config = dict(
    n_layer=10,
    d_model=768,
    n_head=12,
    n_kv_head=12,
    head_dim=64,
    d_mlp=1536,
    vocab_size=26242,
    activation='geglu',
    norm='rmsnorm',
    norm_place='pre',
    norm_eps=1e-05,
    positions='rope',
    rope_base=2300.0,
    rope_fraction=1.0,
    qk_norm=False,
    attn_scale=0.125,
    bias='none',
    tie_embeddings=True,
    parallel_block=False,
    init='normal',
    init_std_qkv=0.0131,
    init_std_o=0.0,
    init_std_up=0.0131,
    init_std_down=0.0,
    optimizer='muon_variant',
    lr=0.0158,
    lr_mult_o=0.656,
    lr_mult_down=3.0,
    beta1=0.93,
    lr_head=0.00571,
    grad_clip=1.0,
    warmup_steps=200,
    schedule='wsd',
    decay_fraction=1.0,
    decay_shape='sqrt',
    final_lr_fraction=0.0,
    batch_tokens=131072,
    seq_len=512,
    doc_mask=True,
    train_tokens=835600000,
    steps=6376,
    dataset='wikipedia_en',
)
MLP neurons of a small language model. Each row is named by its layer, matrix (gate and up: input weights) and neuron, and shows model dimensions 320-511. Each number is 128 + 24 x the weight over its row's rms, rounded and kept within 0 to 255. Numbers have three digits each. A neuron's up and down rows have the sign that makes its largest values positive.
After each neuron's rows, "fires on" lists the tokens most often at its 100 highest values on Wikipedia text that the model never trained on.

L2.gate172:134128119138116165132111141087072143118129139098099155134157144094132149159114084170151110134165132162108135114143133074105178121136127125128104111120136106126147153152102134137076162122140095098149128147135112110092139104140097103127135098080122093124173163132109165132125094146133133084127096095155102088147102147136126148110090136130155111127139167101128144124114148161118120175144096093109134097111102116105161107114149168106141150112126172113147104141160130141145175147086111154126176119146127117107109092109141148113142079174146150121120149110136132139149129116096125171
L2.up172:106154136141134145112123132130120091169121124123118132126169138154141127133140139136117090140161144099102186117147113157107131122123107115125100150181119113128181128106165113077158148129129119131144114152119096182120153109167150117086146089083140153158075127121110124124116132163105168137154088162146154115130108118104128123099152138120142113187146128151146118122155158143173117164138120143154111137124143093095158145140157086159131135108129162104140098143143121118107141127114120103126118155166108153152110138110131149144113094126139157134131118107147120150145111123098171167
fires on: " |"

L3.gate1474:130117171167155145140139149096136174150167122107141144153145075169167091177074100115145110128120129089126121087127151135102140113091126174138107121101153157132147134127092101083094148118114170152101089140124120119137148083169100081142127126146149094142126056169108104090124071116170095137133129154084134144153131098082128147084121127102129137123110128154156111123168154101130124124124137083111156185159129107136125111135110109090118108094128135127112182128139139149133111112090149119106109150161125091121124140120141158110074148118129091141156125126133134111132120128130123105
L3.up1474:141113133121120149144141149135109112159171107157146108131144111130155129128149178156131104114134133124115145112142092115119161100144138150127165114190136116120136128141139098135113111108078109072095054109155123167070110098104124084133135104097109097096128102165078143124094122156088149120106160145136108139124090179155116164129134130104105096127067149163132125138132132148117125115122103094122107137152142124209127137149111092103115141091191124125083127147165113133139095128105152097121133149132091089096080103128126130167154115118155118124109096129121170136150125152124104134
fires on: "9", "0", "at"

L3.gate191:092132119134130111103120131110116151149128128113127135115148160144168152194140134124147108173176131111138114133108141116134107106159113124119166129099112122158123155081104135103099151091150150088136142114133124094140119104137075098116190085112120136114133203145107153136117143179116104155115060098160116141113124126121134114124091093117104125181122144075176134109114149138134101131144100113139150182138135136127148126136109129112142129145111169161126135095181074163135082104146134106117122090160106108168113138124117145127136161120106149100122091102127101148157121122142105141
L3.up191:163132148147116153101121110081127119128105132159098119095130162144120131138126119066130131123118107122117103127124127108121123064103169154115169146144126096166169180161124136102115146154136156142154155130152164093160112120142083122166148124136177140128114117137085154149168108167152123118138108114103131099152160108142148114111140097129107121104102139097098154144135107117157114130136090144129160175145142113110154107124138129127127122164140150125140116138158082138111093128141136087126125122150091144103145136143119175131099149102121119139133114174151115162149127113154136165
fires on: " |", ";"

L2.gate700:148108122145074115079117101131149142087106105128140152162132102130138123143174166154158101097091127115164107140130113119172065172166155136132118142131139126126099085109058143135119145111081133140117181141132142123079130106152150092124148127186076117204142183113141164122125129155131149187098156140094110165104135126146160095124148114130106151148121163150091120140082121123123142124160161133154116143078118129139126139094095120097158100098144109108092115148136149162130131145122135123117146096145120100149104109122130129132098095111171128113141148127136080153134099151136094148
L2.up700:104166157149100121121114140137159146146150110107130131111134184081155157149144154106147148136076130098132189116113088124126096136142094141139074100121130138145085098156105169130164096127137120108087191114141093162146175159149139138086117101151140110137133144143138155149143142134117133136096144119158132144127106122153140127134125108128132119169124106134143137162156125128144107160161148153120134113126116158108157110128142146116121136121109124154097102115179155123159155166135179091088146097105142151144126067099132122197073140108113124174141102109155108124114095175100104133
fires on: "9", "ep", "k", "t"

L3.gate775:133126117141154110106155099115112106072124123130180103181156129155133101107138149153150141106096126128102181133142145168121160135127124117154144118128150109108123139141093122121143130078142134131158138115121133139151081116146128124140117117125126109109138152097158128105143133151097108123120068109150133105143138129144124092100162126129127152138112144138153122132134097146142106150159174121109121131059085115080153160149118096092095163153132084142130123143099124075135096100121161124138139163118120133128132100159127118144122142132156160138167150106100133122114133131131109159
L3.up775:142100093104143133120120098148149117089126124113105113136104130124113166087119139092111144158140145125103130152132116163153065148143128113120108077151114140110139129184132149167134126126113135143103106141094092102081099209105151114126169148167113103129138116148107133104120143141132126118163116153128164123152135131100142181156126101131142110131158146146113133128095094146117133096126121160084091176095119093144112125099168155145113142149117153078169087137116142101199155096140115156112061133158112143151125182097113104130169161164154136142150129128117148112068167127131157109
fires on: "0", "|", "5", "3", "-"

L3.gate121:139155071111141147159159128148122117104170112161116144125156128121119143158126149123124122130139099098124083125122101182102095171165099134141152080120076091103109141145114157178139158128129118132117103107114142090147115145068107123189123088111151103175186151123110128152094142112131135132120133115123125171135151125137143108157123128121088126126115061130167117173117081111164142138109110102113166105103107074130120134095085107110097164097102097153141129103142163131151130119121131090099094136103104151127129122160112109132140184090152110123128109157165145099132129131094053117
L3.up121:094118084087144131157187154133120121160148104122094122131128081156106161140110166148121150143132111079149118156071143130111108097137087110148128112122126136103092138136114172131153181112140129086125111148159143117143129130092115152139119114078130085143176113149103122150115141128146111126107142169112167123138113118163153121156110152117133138096144134119114098142124090099131123143100140121100097112141109103126131171139123165120086156145067121156092114130112129138137138134111063149133097151104097094143116170110167109135130171118162100148112107102143115106148131160141123140
fires on: " that", " because", " Career", " those", " due"

L2.gate658:099158109133087132119129088158115125089123131130086123123085133132101123112102150143095166119131126104076167122113152131137156130112132110180082112142157137130099168141133102115129120075099135100137144081122138121110123093093150085107165163136096129091104149130147140114119129159145164084114154148114122104156149122153117153121102138105098097133146172128093102091144109102147153123133157113117146104097145107114087124109147125141114104116118143127128103159119137089189178148123169134133135108147130094084089125085091150115131139173138177094116144144143160142087162134117118117
L2.up658:119145130115151113131128127110109129133128148132125114150129161135092120069125134149109112163130149121144114107114155139142169106064119109140107125146115168125118136117140130132122137143105135114172136106079097141168119146068125102097125125109131107136103139150161100100162112175098166152161110131129155113118107160120126162139102127162173118110167114138106131120076068135131100121116134128081137124136090106106117137137081123142165148190148126106117151131109126126119112151114083132126115117108140099140164171125117136095139093115113146105146129110155160133072143099144148117
fires on: "-", " Succeeded", "0"

L2.gate1157:102138114184087128093100125150136110135145136141164131099130126081138101105126107173160157069095111138110147163152162162141176115107135122122128142148155119101128081155128157102104112145114136135046138100133161111160119127125101119098107130120139135126127134133135120079094130121119126121141150071119066097172155159183130092146145098125113117114163119163112124158137155135144149156119120137139101116140121178090142096118119126136071139122119095128148108155115151128155137141159124142109180112125163120128116145154141103144070185106120110115121134088123097123132115141139140154
L2.up1157:132126125162172063106106152117156165135151113134153130092128139141118156125146166117150116122114140158124111092162137109138139108121111150120098123126107134188105140157090169129133154114129118117107096139104140087069122143170089104131114184110117097145121137145132139157118118107083117136112147112164119115142110150138161155134137113127125157120113191156117067133106102166134141129155151145091112115138127153059121144114129093124151111155118146146135127081136150131094136104113115153105112150096127134121124156135146185132142149140121097131113127133203175180138104145148138144
fires on: " of", " by", " place"

L3.gate558:136099086136130167125131133145118134091143066108094088145085113148134135177117145110128121146114160099160152099178120112128159112108116151126103110112155095094109082117128159118166137125100113118132095134132103095142109148125105109133088166131179149143097134126095127107124107123155109143118161182146139127128122142152090132138138103116147143147136159162113108138118131151145125110112120132104133097143177169111149093084112100158108139130091159139111143138110099156146162133159066140117089148145112155139100141130123068088116107081171098153134119133121139052130084123147165158
L3.up558:115111121141132141154125103183147155117118143152104181132099144127130184137096134136117163155084183108142142094093091134142121140142097149093156096114131155102105103086154118188138122130132160082148119117140126095151133131129137111111112096101118113144121108129128164118082119178107177125095140172157098117104101123123119133152166104114121113127128146129136090173116104126106089097122104091120113124115150185136125156122171133106142138124140098086159132114162137141155144138114165068193117123115169095106139175152102151135162100145144177110172120054093106165144151162163101105
fires on: "/", "//", " |", "ares", " role", " /"

L7.gate17:148152116076136148163127117147192153093112159096145172144104107116150073131166100136119144123138115108151115075137081149135122098108098134125125139152130146147127113125165128155154079068123105137121092128145126089125128143162111144146133105123133089164136095093121121151177164102139126134130152111132117125159143131129112105125093128115131114082135130164161154087137107123154113116098111114124086150126118143197136151108128155105132115116194108124077092137090129138127127133103154155139136150088144152133133100155135178141133120133152146153137139121139097123107120143121149132
L7.up17:102127130099150142143123095116168163117146167114162126156117093128152080106151135195142159115161149168158094113120110112191152126145150136112106128165105142153153136114155083148165138117157140179165116168129144108122126098159099139150125162148123125119097138104112149133140177105160121093120155175135095118152128109159101107121116125128126131100116093176133145069142137141114105092139144122147081145148163133179115141090175126080148108127146124142102116091139125135160151100128146148113177151154133119108142108128101135136100138146146143153116114083154100151127143111116096129
fires on: ".", " The", "'"

L7.gate1421:112126144168135139109151114132103170104151113092144101148114138132117128157109099154155155104095179132114137102133164129127145156118145114146102153188105111101126081132110181132116153096111099125123118121140082130157167135139120102109164100169096108107139130115139123135112139112126123109111155135140142151076114100147122086129124136151124119153115147128164086108128114067147156136123091105126113161133127117125135131146106153114097127147132151139124163122136119143164148182111160099142132123118086129122085128148107118164162112129165121133119134117164148117135127120161132099
L7.up1421:142122103154144145112120158170075100110116088135159102129130144155087153126123118138146131131143147136170099127125138111138111126112140104117122107109095140122068142124117149152149118130166144104142075157109141088123133114160111123138156095140114123161133108104157159117127133118099098110187097137109141110142122121121129139079145152115105100110161119130110070147121141086135116138125089112160117150151119144147162103150127144096092134120135150143149158151147100124124135125158164103135119118152110106101097121155090141110144106123146111158121102082129087101145120148108118118
fires on: "1", "2", "3", " "

L2.gate403:120127124121110108128108137114121175132067112144105131096103130167085107155114098132142170158100113149086184124141141108071123125136165119121170153140139148158131152111127124146128133103129079132120140111133155059164124126106112152125180122145118171069117155131114109151102144123133132147184117109150140124123060137149157176102130112121111103139156097118121159131108136145098089072150143109137186120125144144147113100142091126123123140132139132097069121090142107127080158131132133127107115157104111118124117133109157142165134113157106123118120122121194118110128119110138157164
L2.up403:112102072116130144121131107158112183101105182122131168113147134133154155141106110121130094158174153103101194147174110125121149088149128193116125163130116116125168147137118172120107131111114096116151136103127112098121185154130120135127161108070138112128123128128108102135139114098121102140125118128131119143151152108126110073131131110098141127120105124167115118089126137102105142121105084134164102137118179178172124146134152121130117120098066089110121120143118129132173124088165087105160107150133133130106123107092128126121102128049083107157142103159157144142142104137131132115
fires on: "'", " of", "ac", ".", "os", "’"

L2.gate143:141147109136119153136125094123141125074109170121167130154107124137049093104080150099093131162081123088136154127131117190140122113082134149168114120133115167137119124109135166128149092112105103107133097145127114100137139150130129136131155119096131117105149164127118146127111141172139111135112149163108136125151124103125151105133080152131108131145158116129133136124153134136102132114152149119100124097119142125162122138134101115180089144126101135136121160176159167151155186110095114144166160088106130107154133157134080112161158091097129131098095138119096126138178122163143121123
L2.up143:142158139124126136141161143088104132111137167104177129173123098126099099138114166169099129144124109115099126113152158136212127139130150086114167108117111142129135149148113166126148124138118122090139104110096190144097192185129097145081159138095121102132150123141148097135119179183135117153090107124137133147104134084119136165116118138155136144158141143115182121111127156145132121098145113103097148150123137152161096119131099151153112139037123117169125161107168129175131168166156136138131149130114170127150118144162138124156139139120139100104110101135140152105108147156129104139
fires on: " and", " or"

L2.gate437:148108154089128137102172127137124133168134115128120140130187122162143165133132103134129072156122155127135108115115151152114108138136162135146121116127122138123151131146095120190086130115122188165169141107109083123121170145119177121085121107154159108114143098150097150138143109141111127112064152134143103125139152148115152108138113124119142150119130118131144118118158136125197093152113115088112113120155131126107154117141137120141117163097140141076138139137162146171173176148131102085115114140123125112141168133155145149181122122135129107136115136127108127118075112147148128149
L2.up437:136112097125114087109118124106151114141162158084094114147163133139128126125139148132145110114161115120119105144133127160107170134131119178164114081188092143127135127119122149170147121100114170120151120137130125125119179091090163125163141115140117131098109102120134133115136101100153150134110134088130083134118086146169159112141119123109098133152152119143150130174100127094164104089099079107188137125130105125100110187121117122089134151078176109092140141133130133158105142141133123152116122106114127139112101110138177124150136135130175148162151163130088106118101135116154159132
fires on: "9"

L2.gate1086:096119181131107150137125132150113132133124152135136103103176135140127134156120158119116114076142132115144159108114161118142124177164106179149128126169078140089159148133170112117124113074131126136125123134103123154090123129130110100131136123136114100121134130096145144112103121169161119124092113141164131140166133082124144144124106156146121144134129062177145170122125136136112124101124093164138148145105126081090139148149142161113085119093125136122118162149163184136078096137117144130121099110110115136192140098141170099147096135105128117113134097106160082118158137145112114135
L2.up1086:147156138119070149122166140123130085115109129133124119124153124156126116156119119156121110069168115137162171146170133125150144148140117164146098121162116091129130117140151163141092087098144134147130142144099090109124103131110104114142148071125116136118147107100128107183088140132170128153124111167189123119144105125159186113135110139147155137111155098144145134128111125130129147110137120101148141119099115117108134158118103129117131092131125141126129167147152139109108111145105115112136108124130111152204121139175133139176146136116108111150119108082149103109177112102133147125
fires on: "9", "ent"

L2.gate931:114118151121114144113175106133118134139118125118084126105124149114161091080136141113145105125100092132157160159084094137137147101114149102186111126123125139154142138123145166134151130155145156158120104118162111110146095157135136145158140134097166108148117100106150126125151150114099140123120144115152171117152107104145110126127132138086106119178159137142153116197151129152103140128139109183087092131120077087149192167122129102161149078136135137138146137131126091133115141150174158141153102135119138170142097122148107097141143120144138089133116128109102172133110123146110114127
L2.up931:100124080132166144109110155079124106128125138132098138114105119120169100125089098160107128138178159163105129101123081106120180120136086124131147130136133147092126104117130128117074142137126118133143150119107133119142134156106116128132128100133114145123097136151126117141129106080126099154112115122112170172128121157114137138093131089164127122086104110151146132086136087084116141143158141120167144156125153123097119113128100141137105142102133156119078153132138110191118113101165109155115142108114126107121123096110141165153144122115133144121146131114091118156146133116094147158
fires on: "–", " season", "/"

L2.gate225:143138129127150133136156097137161107114127139137124098146108131124141126119095118120180102128117144127139114143103082147183148070134135116131128108129117111131170133120149127128113105154137129151091154130151091126138130124099112094128160132150169110174159138093100100115152129138148132135128136156149102112122136115136155140159118169106127159128122111165135109117083110148146155147139141120120110158156161173167123181126132146136123085162165093123070127144099178104113123133140128147192126156119146162139152103128075107180124160116115124148091106078102144132076156101147146126
L2.up225:159114112117135104076130158092113134066149115129105137147152157119127093126069139117150135135160146102121149146117094104186110112101160154114099117158113151134158127161155085103101114103159144136122149093131098136152124121109151096107161153141142126120133114099143092115117114142127118133106167104097138152164092101171135158145117142155118150126134144167096086132129165122157129114131183154121123144123139111146124146169138107133087087139154101112141149074145139131144136095142146165146063162132137138126150079099117130110140138112143124137110083105164153142121146137154132143
fires on: ").", " (", "(", ".", "-", " WWE"

L7.gate1007:130119149134130105131148129115152116097140143133116134145136161138118187154133072154147132134145103128135134161156117126132118102127155107143125143116163107170144088091118125119129101146115121106087147143149102127060098152121096126137156096128143131117094081157147143122139163104146158112095102094087140100139170115138153132109122123093096112134125141143135127121110068132130144121168127126091177103083108168123146085130124098125142100116122125118152107135102142086134165127117136109131125167156110096105141127109124131114101216136108110111127102110130129108127107108120140145
L7.up1007:147135118142135077121136114119095150106107131120105138125141117117130141156128120131153106144133112155117140125112146136186144140142154098091114154098113136153156117088088114130085134137136146132131145116130126148150127128135128107137139096103093126120174110134177122174151151112127138149133123156103103140117139128101140143188147176107146146143096104089134156142076091132163151100166142105137147081158153154129101074100104140116131083137150115114121122068093117097106133163121138130113125124125111075128138103123124127096057142152109146125111115125120092136150095118125084111
fires on: " won", "–", " W", " win", "1", " a"

L3.gate780:155105089109100076077124117148136072157097144137110093087129139165116124119117047118122136118160104062156078152092146157134150084130135133150139136141123119146173160146118152143096090111118175101141121136139138093102142125145077164093120084150141131116097091134119133085164143135113150100107111158119134100151122087092091110150124114096115153131140157125149140133165146114158144155100087113128155152142167118100123105168152108104092109144111140142128136139162094128134111160107146110153137159118124096125109140171126167143111155111145142148121110152124182151169082131122125175
L3.up780:146127112179092134090144112126133107154132116135114075100125167150156192148101098140108137117113136076157114144073153110151127132170163132148125161102149122156168160127136144120085111090120180084165130130138161107095107146150125114180098154099144145136119090152097133122133136109152130110094134109097125120167118156093128107147138093168116133125155122139131146123130132108120120185113109130148114108123150090116131102124119103134138129166110127132121129143132084114144127080123137125155107111176123163112132118160137155121077150167104165156108121168107090134133071105137149158
fires on: " |"

L2.gate949:142130097113132182126162128133161151150159162172100130151121131146137155149159116121116129124126168136168111123146126123079164131129139133117107154132117128118163152070100135145099109128121116087130122132130124149127129110122141123132143197142152103128118182113086135108095150071113129079141113062104120132128115081114127150131147132132083129125163144120136143097182157120129125159115126114117119124170138137129134151127121134120129148128138098150116119147150120119100133095181112130171127125206113119109108173133087142096134155134123120160142097106127092143126154160100196155
L2.up949:125117122132106104144143111161116145154116157173122118127137115163134106133149117120149170139112115127102123100147115107135159095152137112124161154149125121115152138157131064131149137123132088157152133130144122118141182131133129106131130181127116063097144092120125110138153117134087123088147136093105119129108152090158118112119119137146110100130146142118137131142137110133127155113115094131137127109141132131132175121118111189187121071165125102112132137177130116114114117140147140122112144165121121123142119121137131138135123157125103105125107124107128108111127161140153144103
fires on: " |"

L3.gate1200:110121114135158136145120137145113158122117080148125098111198138165162131147120139140121107096106122145149138066125156170111139155159118137123161128139125109125084115110134147159142130124122125092151152148097129104104161094135131106125174089145044138143113077141150140136124096147143146101115099134104136172113150101159146125134180115154124157120120100179124169095154125124098113151147134168154155155108149102159107083154119144089092115111105103114105134134127183112151189159114153082125090136167097153121139114172117102105111142113168116116138152130129128146097140119144096123
L3.up1200:164147109128093161117095167109125137117131152126113076118154150150157141102135139118135139156139125111114115106134120116112109146173098167174153108158084104110097102125164177125103118155112085099068121112114123115163148120145153182155120100124115108133111089108134189128140105150121150098122129158110132118120130160126158121148171102126134116109152115169159112087143142130166118119151098122153149123124097159128118130167117087123136183072138109149106141153134112132119181137141117109147112148122154112174122124089119144146141183121147137146127140157126159140102130086188118130
fires on: "9"

L3.gate369:139120150139139166132122100147148155148154091160199132139104164089141118135186104100118149140106118123150135108143115134123148094119119145151106111157124162152146105127112121086120155143130134085138109106147158124114100123122067109115135165125175102120161116111140114146120176140133133161125114085148121122148120146149085176140140146053125156143131133134129140142126125114071152146105106127156143133091107127128130113115067123122132124109116163144075131137193144134108150104102085111122124142167129102129130135132114167132148161141109141152111142112122114141129161134126143129
L3.up369:154150131137140095114094133109094132100155147104126111132152134103139132127143139178106149122142112141107096135090123113098153137128132141121123149168151157114118119141132146148110124100160158139129123136102111104127100120167136130149106116144134146158087133142117118140151104105096114143147175129127126131126095117153128147124141105138183069133157152136104135097146115121141149163150141183129123132156115144126147118098151120084119169168152089100145128083167154135117078152117107166104119123129177127112108150144148142119127101147132171148138172170151116080123150092151115132
fires on: ")", " m", " Website"

L3.gate331:128181117158149141129123138149152149108079152124125151146121128132123148136122118154101150135139123112135132149120161086139109180111108072125106100147170177130134129146086134098141165137105163116166124139123112080137120091124125156099114146123099110130140112160141120160161137125150134178114206121115105113130186106102160096088121138119136131121125147105120149131115140116136160128103143164105143152131124136131104143152121125132166149131145105134121140098150170122139092096118129105145170159143124096120120150133119149137097145175105136120140167105147125119147107095167166148
L3.up331:130168111121151124149129139140171144142090135121152155154105133156120120125098134120143145170095120085145087135130153110133099114121095077162123102119155130138153130151124144131173136089098128116104113108115111125129147068121120144106092167064097113077128126164154126197124131126135132162144189128130091120139183126094178142078124147090132130141136150134152102107147104143172148111161152146115139106122134117137104177129084113134138147110122115116133175117164147102139108094103116101119123163099124128129159145155138159097168171155182161152127136062085104105100120111191112131
fires on: " %", "\"", ")", " Succeeded", " Peak"

L3.gate1018:144144125144173148127093171138148184167113127129130125180160136112141128137162116132107121112069108092173165122140113115118166131126122118105057139135168093101157123152112136144162118138094163108115109149099150136099129133148088102112112149116121124118150123111109137105131128125125102142116101126079172159107121110155102150116121115158101108080149127142153093105114109125150106094152124116105136108144099082120144160117126129129111081101118136091120137134208167127142120177140091150117094118109146133136120175143106117128178156116153105149101182130105118165138147104123142132
L3.up1018:135140114141161152109122153125136139118149116127135104106134135124164122104196121150097156131120147084097145136090112149119113148103150105140102162155156141119142158109086135119150164127132157129121085110151107106090118114119101110159149182093153135159135145137149124143127126117127125123104110116098157105124137063095118157169089130144120131132145084134185113128149145181109159173109122124157161140146156133150163087117153103174109157147162150099132105143124103170135126131121072118145134120112169133117130169080153101130158124094144108135096180081136140118162116146172115097
fires on: " were", ")", " place", " are", " details", " advance"

L7.gate70:085063123162169126143118109091115117151152120141129149135162179144153113113105165170153133148186091131121121118134111114093120118132129106164088188159135111117144140143145130091125152155087130133138137177124148162159134142157184126148158161090135165140141153131121166137135118124150080139097123068147088150124106099111128137121092152087093107115115145118152155157126142110123131129110073106112123122108164169109130123127109122134135124143147086123137155123139127143127145150180134073137091086130140128131138137076110146147113082133158136106162098102153118111089141102110118140
L7.up70:136159133135126084144140147120116129125147137152150146119137090144132150110127136108161112118107133132155162160130097105124086144101145116115181150169132134129113141120126103072155141128114161155146117106095148121116141132144151140098153111065134130116141135108092118136174106076122130130146133118131139158166150136084100170116173178143132117128127105113145115169181126144131103096151087162123123135162153087116147138147111156129089087105136105109100132149176111111132136072161159096110110091120102139105152106131105113185106133132132176141129152130158116154108103127138125136
fires on: " ", " (", " |"

L3.gate1456:144157135141118125151170163132134142111109127115146165102137120126114125123172131123181154137157140117132171126136133107154155128146071102111148146141147142142100101103133070088134157091142141148164118180114088121138123147128122080117131136143139137148147116124084122118126136089152154167117119123153104148147100086143159159119103096149095126117107099152085127174101112122149085154114097114166181092187097142168096128127107084091149152181130149109112145065142130139156104139127131115124121145145118157164131140110171120127144142135140094172105146141152134146125120101124098138
L3.up1456:120120123118142105158072125131172117112128133105104149137155115139143152088123149148134146140120113123103156100124168086136122140123124141170141093140112134132137135144114140149158113115076140115142085110153099096117111154138107167139120146122127158125140142091118096144140123121121122099124111087102147159137128142122130113139134144149148147145122152152178129091169127081086153089137084125147114105096118127133164102152140111094102125130131105128149151134177118090133136106130127097124079108139119109116167124137151098136170112102129157135127137111114152133112143119078075111
fires on: " the", " of", ".", "-", " last"

L2.gate536:128171173107091143107142137089122120106112120101118127158119146130124118119107145124145105092153136133134122155067149170130113133130106118163165141157087168132105143084141115072134142089113138175118162115131120132134112124105141144167157116144148135123139136151149125136133140144125126150148064110102116155105120122136114108125132135113138100143174096153089149152119131131089147151151114125172087173106145137120133125136121130109119162108134120129096128116190099123169120124175148144109043092143127130129120095102147148153131122077155144122094137107150127162101137108073087177
L2.up536:119118160133111173123107152137136116123105121154097124092126156119151166140154117112113160102133154071081166137100124133138157095121104126125128134096121120096149113115157108114161172077141141138172124115135151143089153159093118144149128126144152144104127106126114173112133131166134149112146114128142100128090123117092138136162115142116119126113127149142119146130148142126105114144098111139128156115106149141091139117068136111106170146085116102150136121130184120122127097109136143112108115122105149171146122129127144137118130162111121105130132152121120158123158103110172172141
fires on: " |", ";"

L3.gate38:125127121166133092110135143120181150145131143126144162141095110144069092120129123088136112121113142096162121089125139130117088111105119115155145156127101166095116113173148148109162089133130139140148122115128087146157117138154153122153158104088142126101092133119134106134154159155113124160142186165167166109109137122121176139155154094142175166132147112136126123086158126141127113126145123157117140154153116134142160167119126075167124114159109124100140098126154135123203120139179118140133139115094145130156119090143104126099156166118116146099130135167140161147151110101131108118
L3.up38:126127150137154095133151134090182154146172144118102157118122122093121118081139129096112101110110155070100082132149161083162142175133164118151122158111121139154102088139102130125113138142169124132115116119119134109146110101113129149139152117104123099111120105133131114135142140102136123133130108106121123133111099143116129139155142150098145107118096142113139145097189127126104094150159149098134139133126098134125142143087122128141123109135144125124121085115133157137127147128153103125119134120084152087134115090197114124164167123124120132116114158121168151115128134147132140122
fires on: " or", " record", " (", "y", " Record"

L2.gate790:136106134139101147101189146120136161122121117126169122143139151141107126157114104144157089106133097141154140149155164128090161070156144160105159173138161106113101104151130109118138126105154053144117159122142089097144161086134131118091121113115086072112088157140112162144096083135171158149129136130118139114121137136123133125127069164059125104135167125147108113138142144132163178158120126088128125135150140113122086155104078163116156110171125154149127138176148154103126093131087101116129116099122121072117106143119139108122130118146153149160118171109174122117163169124108124103
L2.up790:101089096141148167136144144064158119105130154146124096127114169152179146157125112111124114132138122134121152111135120127144154123116068168091122140136117130108119135114116154142102152146080102115149121125091165065139142132168111184094139156117125101153129123143116147101125151106134146122120123119128082128165075178093131121139140140139124154053083162108143109093113109139114113146148169174108109156114094111130137116158096114123096159183138146129089136133120139108137116087098127108152120126130112104139107138145140171111110115114071075150135144158124164153105139143114161129
fires on: " and", " before", " or", " by"

L7.gate1124:125132149139105160121103119140123168102121120108151112132141191120093158142116122101171123113128096132114160124133122093145158159108089107116165089113131100125145110144077107111185116131112091102111151110107096110123127136164093136098113090148119123127173156140138100141118158155124121091132095171116100100123129123118102157103119099114131105142133141093153120095111105147100150140147141123096125140139101147136136130113159153152167103094103131166093163141135109125094120124135131131104137111135185117134129158167105124165139139084069117142116139104137170094107106170141145110
L7.up1124:122105115138098194134119143147123130135106124138089097117151089120116181097137129138140149099130127166155157121143130151147091115090112141142110091173132099102076108130117132127123133167136098126093116108159135135134160137138124111144133121125134091133132109123187159109128111143154140120152112099132120147116145147127112139112100152081161130104151158079104114085126160127142148177145132130091090160109109130167133091133111140124137125111096145180139115148142107131164133074128132115122116161171128061124125119112103128176111122135114089100121163128148146120136160107097105107
fires on: "3", "0", "5", "6", "1", "2"

L3.gate1403:091136122120127126124152136093151101143119114158115086133101133117142120154174151086100155178092118117137136140105135083159113113154124099135151141107137159151109115092062128090118156158103135105118119178147161133138132164130139125151129091111099157164106109124169113146108142099134135095140109115129158108152115127133168103117123134124122189135136112181164122138152105107113107114179131170120100137149147131126094135113104143144184091115140146131121160106168129118109090096140080124108126122159100110139079112155116155135134138138165106157126133140164147129096150131117112138
L3.up1403:161118141114145133172141113106148074136129106134148097115085155120160093156123142119173117110114136125128106157132126134132143089126127114139118156133149128107127106086134162107152143122137123109124109130155118187133094119106131123155119090145096158128098107119151138134123126096121144173138182149151122112142136146158141147095112140157122176133120147185176135118127117148194124133153105143101117125085140125106090134147114100145162142151103173127124144134165113126160092129153113124128138126153118133129117139146139105171113092127183121106165155127137132111116128113112122117
fires on: "0", " to", "born", " until", "-", "–"

L7.gate108:139114095116124108100145129125102159096107095086093178093087107116128142080160142125118142115127150128098163132099131102150121161084105141162095139112132127128155131138129102110145177134152112111146176101106111129160135140115098123131131168168129129141144116155124111141148141115142143150162105098162133131134071119161101116155133152119159179129134110123134103130150091117147151122156126088135135098202095093092150105116133115119135136121133115140144102071077117119140129118092143158182129123129116134120163090146106185130143128165112088081125114141092116132080176129157110088
L7.up108:140134131154126123168197110113147130114115142124103142131133121126107141135120152196154104104135122115121138135109143124139121135131182108141141155123128149132122172196163148100164159095147111103121159097149149149082110093090142150103135093180106153080147160097102154170147156148144122109125130127116104128149159070095190126106120116127135148096089155147125116137154082109085131155140109116163140123178136157156129119136130112098116116104138123162132139132137137107121120131133103116147084121128124113121109116121120136110122119117100095149112128140123130185157160151069102127
fires on: "-"